config = dict(
    hidden_size=512,
    norm='layernorm',
    norm_eps=1e-06,
    rope_fraction=0.5,
    tie_word_embeddings=False,
    parallel_block=True,
    init='uniform',
    schedule='wsd',
    doc_mask=True,
)
MLP neurons of a small language model. Each row is named by its layer, matrix (down: output weights) and neuron, and shows model dimensions 186-281. Each number is 500 + 40 x the weight over its row's rms, rounded and kept within 0 to 999. Numbers have three digits each.
After each neuron's rows is what it responds to, as a language model described it from the Wikipedia text at the highest values.

L3.down1069:485405520555540493583463467513510510514507465427461416525534518526483527453533493500520482517605546522423420472568558472446523554420434522497451535462471432504532504552517495564479488550546431455474512470530585500494474464551545479491513477473427502521456475541495533488511464535390507561
Description: Word pieces that finish a word or sentence in expository Wikipedia prose, such as inhib-itor and oper-ation, and final periods before paragraph breaks.

L2.down931:502514546479513476497448525548525483502486507498543515537522499504446523485509517507515457488475552480482455547513469533528447459522486558515551463534526573520475489521539484499450501583538579521490473488431535512533524526525559504468487475507549524508535491533464467448493524465495568508
Description: Tokens just before a proper name or new entry: infobox fields like Succeeded by: and Organizer:, table cell bars opening a row, and "member/president/king of the" before an organization.

L2.down1735:523490487481564504547453520606466581449497492498628426483571482488524510582438546497453448496469513432467449507479581514522540487477496469525480448482439501524522507424457510472426463512487668486501505506521516482492494530390451575531518486458451520477497540495529534510507461467544511627
Description: Given names or their first piece (Ed, David, Paul, Jimmy) starting a person's name in tables, lists and credits, often after | or a dash.

L2.down707:440522498512527545527535459514512455571489470495463545525493500538536523509507509512512475506539503569486427513537488503502497494474552485550490417504532508513467535475558490517554476537575521484472547451554479480531499521467458515484496466454478466497459507497516449484513468471496497508
Description: Fires on the last piece of a sentence-ending word merged with its period, often a plural or word-end like -ies., -ks., -op., community., and on table-cell pipes.

L6.down1031:570487550537605486556501444484491527511449492455479480464566490486476536438461512542498469524475529495612460507499497535537440471518482569519552499430515458485562469348506438472515440585510511500513496545505523537453494484509463485481469568480510477489508532504452494584550488545544493482
Description: Trailing digit pieces of years and other numbers, mostly the first endpoint of a range (from 1927, between 1968, 2013–), plus a few stray name pieces like z.

L2.down155:512464517430411605493458507431512495449513500555569535536498481479514473523503484467519516489498508487521516485480490563518449517538544508456512443483487503588489520516493474541538516523437524505499485450501519469429476427510545532404527430477498584518516490487531482573490480526555427499
Description: Fires on words in route and railway descriptions (track, line, route, crossing), on dashes in highway exit tables, and on "In"/"on" before years or dates.

L6.down530:546529519552513511466513500487431457442444473542598484478564402488498542517497512549512483504447553526526511503528496458479490519540482477497545556571472487525528532461556446538585475542539574472527496387496532464490525429480454473487441549539499540485445485431470469583521395481464422505
Description: Prepositions like in, at, in the that introduce a place, mostly a city after born or headquartered, sometimes a time or state.

L3.down256:487500506471515510468492505565591459523469580553486469585430447461425537417466493457497478554532482460494448473491562499472536540561513524519498490453499453492492481543434449564533493459499597559424529497509486437575523509513523503478482581493526543412470516407510574513430522472539578540
Description: Word pieces inside proper names and quoted titles of songs, shows, places, species, e.g. Mov-ed, H-old On, Gottw-ald, Ald-abra.

L2.down1448:447478474522463471600511529519490476535439544523513511488489528452579455489577554476500501443482534476422499519502526533539533467510564492457470560441454496481513497491519487555540519515426597539449532476440515460524492520566551487506451534582458559521511487542530460558493520545485502468
Description: First word-piece of a longer word split into pieces, mostly Latinate prefixes like dis, des, prot, ext, rec in running prose, e.g. dis|abled, prot|agonist; also a middle digit in years (1|5|40).

L6.down929:448510489510488473527573492466455504525477497535511540487525481525567495542503521499466506481483487419490543566563513602524496495491529522536511480450548488552514491556486466490530484468504518553504479529529436503480537374526583473513532495493540488563559567468457434422485445520530467498
Description: First sub-word piece of a word that begins a line, heading or parenthetical, such as f(ootballer), W(omen's), T(elevision), (P)ortuguese.

L3.down1774:453548514430499556516476471502463526471459462559511454506528547540539527424524557511516471517503550464503499525519530547440498544461408492513522552482600442587463538489471438502472487430467497477533462461518474486529520490470571451464494462445523499528522411473553451443526433618478470502
Description: Final word pieces or second words that complete a term, mostly in tables, lists and infoboxes, such as Reserv-es, serial number, CS-X, Territ-ories.

L2.down1300:490484496501515513477561586522474522462505552499525438420451432524542535490498511557496541425479516462448517515478503490500504499516536552457482478499562474463522483443554488464521564566532555448508541485462488555469488483441489538412467474567424555516529508491462528474463490523560492485
Description: Prepositions and word endings completing motion or military action phrases, e.g. passing through, came under, capturing, moved into, advance to the.

L2.down1905:470538465527519439500514501446547534457536477456485480546554475473562510449552469504482490478452479515446447469557456443441572429534443492459487471490467507491509541514486518566511535474431606485549503481403520479565419513565484519437513437533527469500550477409541528495553505540472538477
Description: The first piece of a longer, often Latinate word split into subword tokens, such as Expl-, pl-, def-, conv-, Ex-, rec-, after articles or prepositions.

L2.down1313:454547528513456487482519517503541483503512506509526538467521476543494439513488443468536509503456427550515483488481471508433458481492512552596505509462524446413458449518588517537534420459445641525504418489503453467456478482468469538535559466448488495511566513501505547541443500457486517515
Description: Tokens starting a new item after a separator, mainly final table header cells (Length, Attendance) and first pieces of listed names (Mar-ina); some scattered prose words.

L2.down1452:464463502550486508572534515525536492432462530532542490539458463482431544510449509447538546537507526488481468435539521512477447441504473634516487507519512555451534549517525542520570438574485557541508533495514508510584486498458490508519507529521486502466551506506474481504514482542438516561
Description: Early words of titles of works or names (Of, One, Big, Night Of) in lists and tables, plus sentence-opening words like Many, There, Early.

L6.down710:505496476569584536426523514558555529508473559484487476462414484562503602545444531534463518589511569529442500494486467492540532444516433547572515462451547538458491534424531493558483461500446632570523501532549506453475538488512480607441475478498478485471481515499538461500547463458511503562
Description: Word pieces or words in the middle of multi-word titles and proper names, mostly song, album and film titles in tracklists and filmographies, e.g. "Never D-ies", "The W-izard", "Hidden in the Wood-s".

L2.down873:511455464496443534494470512487468485478540470494415475501513508525525433533466517504484474563549513504534518479515444474490409554455495545440500448506557489576496517559444570428515445537542565562466438555491537512558519493471520485402399504536525507520479507504521485565488478488465522502
Description: Final digit piece of multi-digit numbers, chiefly vote counts and stats in tables before a pipe (146-5, 6-23, 48,76-3); sometimes "former".

L2.down930:531473464531475561418506496413492516467481489417518466496555432536543507577480528476475442531425451508529468486508617564505478451545435516504514436583479513509485528511501453476479478358510575515470428555480508519595507488517461500430502403550451508464505543512505555455397613515508549533
Description: En dashes and hyphens joining two paired items, such as year ranges (1597–1600), routes (Kolkata–Agra), and compounds (heir-apparent); weaker on scattered mid-phrase words like by and to.

L2.down45:484573477584524505558536480526487498526527532472418451502505586479510478526501474527531481512422414468495474521449504476530529512495503509600511475495506502480487478459514458470515486481517642505548463548561478491534537537446475519498429517516480460552500459469461438533488552469482515491
Description: Verbs and nouns for a subject's function or role, mainly forms of serve (served as, serves as) plus role, form, choice.

L3.down796:446494489461435555547488489517490433514530510551480524442554577507561456529533475491383588544483507497500526467498500510538494491495490525558452490483468552536439490541500530544466439524482589475498446499482480457488556506564502482504499541569550542480485515459534496554516448435452514470
Description: Opening pieces of non-English proper names or titles in lists and tables, usually after a comma or pipe, such as N(atalia), F(ábián), Dev(assos).

L3.down243:449469383437555547400473503569475491534450407510583507525516602454548475503447531452533561516546535483461566592488521433531438501497507548497483570481497478484470495630510513504475510495518536492406419527493531538509514473502489553539458535554557456550538548476504467488543515429504388530
Description: First word-pieces of personal names in sports rosters, match reports and lists (Ed, Craig, Med, L), plus "head" in head coach, headed, headquartered.

L3.down1921:484512493532486542498517543597480476498568565523530465505534491439452469511512493481491504491463468505488517460539471499579560427542568537536516468525563492454515464430432506511538516563512490517547508484513444504436481402442474450473503481465416481484527487524511446519433507581470522484
Description: Dashes and punctuation after a year or number in tables, lists and infoboxes, mostly the en dash in spans like 1950–2015, 2016–2017, 1912-1920.

L3.down978:465498519501591532427512476508529510513543523517472514492574492499556553540513486538506526509468539561451511522528468480474453498563517498539494496454496464446480482522477433462466489522451481586555495459527504502488528531475493535458463467373524494511533596505519523482521465478428546497
Description: The preposition "through" after motion verbs describing a road, trail or path crossing a place, such as passing northward through Canton, heads eastward through rural; also weaker on scattered table names and year digits.

L3.down1281:437501509460514610479485454417474493507535475492542553502451502488515485533473451548485516473486493482501516459465560461495506470545484505454541493593494470486531397457625484489503571559444560516516564470411491443563532556445497473443479521607482543477561495504460475541542495448486466526
Description: Verb phrases and prepositions announcing where or when something originated, like was born in, was founded in, opened in, established, as in biographies and institutional histories.

L6.down1786:534487534495589505562512435481566550505491438434508471467511436536470528476503501480478538444545531494543525470526479548499509532449511493452558519386495463508433561537452547500568450509496519439528468593456549549481563525473500435496453504514568438435432516507468448492506506554498549460
Description: The second piece of a word, acronym or number right after a short opening capital or digit, e.g. the decimal point in 0.04%, S in JPS, g in Edgewood.

L6.down1535:533587505493530532519506462503488579543466467542467478511415441484508532553488638487546508487552463467475556487446526482547399538564460457540526523408508460496409536515512446465549543454471298508521528529465451520520439498563538485538573533534540514512460521500482535454437553471433494477
Description: En dashes and "to" linking year or number ranges, as in career lists "2022–2024" and "from 2010 to 2018", plus particles after verbs (brought back, opened to).

L6.down848:538537495467532482473469501543487464507436464459469460519494489471490540483545526509447512527529464487473440483534501507456594577500526481494505465446553497530520560485452492455539501533458570523464503482483441518514533448480435561501466460478497493471479489485492489492484541482480516494
Description: Closing tokens that finish a sentence or table cell, such as the period after a last word (town., family size was 2.76.) and pipes ending table cells or rows.

L3.down709:585543490508509604511469511607566527536464531506413450476513586465474521397397489508475503488511443508558428505491566513527470455478524549525422432487452521561535499518541458571498443481567569497523551579489483494543486443487533544463430484468478495522504528468471514478494478498458560502
Description: First word pieces of split words right after a quote, bracket or space (ps, bl, Sm), plus tokens at heading ends and line or table starts.

L6.down982:493486461531499482596465397490527536514513510530485428495498568516504482488509441544549500481506502506474455526507445482480520484512493526486524573562530492493564424497569481520459478600481509440514489422415566432500453442486500460482484447476444434505521602599432535488541467475518422504
Description: Prepositions and time words opening a time or place phrase, such as at, on, during, next, last, e.g. "for the next 15 years", "on June 25".

L3.down2034:474538565506467565459474449442505445506514468473492562493491541542502488566523566626477481434465519521574463484449534455568445531488481418501473443538488508516458550463533421431491442536524638457511452506517524526485577563472531509501475483526547474515510474493505474527470475473512574448
Description: Final digit pieces of four-digit years split across tokens, mostly after a leading 1 in birth/death and event dates, e.g. 17'16', 1'943', 147'3'.

L6.down1905:561494538399547459517450509481456475512505468537523482572458569520543518521510463443468515485552459464518551453499498568564567441538427468491485518534505567502520535556423508492504554517540517565429468523467482496512516458485481553522415542507532510505487570510598458530519511526559497477
Description: Early pieces of longer words split into tokens, especially just after a single letter (Presley, Exit, Performance, Decoration) or starting a word (Reception, insisted), often in section headings.

L3.down631:498471528524508491477505506521497549516566506492510526467500488471548505506539428508450502484520482505476468472471487562508531500485501470483466506538500549492498502492558498513481524517451588524470509484469465460491477439468546532555568522490431500489571476530536508533512443456489437478
Description: Second word-pieces right after a capitalized first piece, like ec in R-ec-orded, res in K-res-kin, es in L-es; also Rec, Des, and digits, mostly in music credits and tables.

L3.down1217:536525499480529478547544511535599518490507450545446560491495471486574526509580468516463455528505465496515480453508533491426531502501467410446516469487544515439474523433486494556444544455484615521492514520428390479604485527560522489468559534468504518544532486416496513524544409451441521424
Description: Opening fragments of longer words split into pieces, such as pers (persuade, persecution), pres, dif, rep, int; also en dashes in ranges like 15–60.

L2.down1436:504532517508487520545542473508486527488420482501494507530472449482530437565514521523444460439498457510473441430508522537468497532481530441496461529449515502459481431572553474549517536532458518556546516424462499574568513418506533502480525426517554549452495461452503481590552489461568476504
Description: Verbs marking when something comes into being, begins or passes on, right after their subject: formed, began, was born, opened, passing; also word-initial pieces like Un, rev.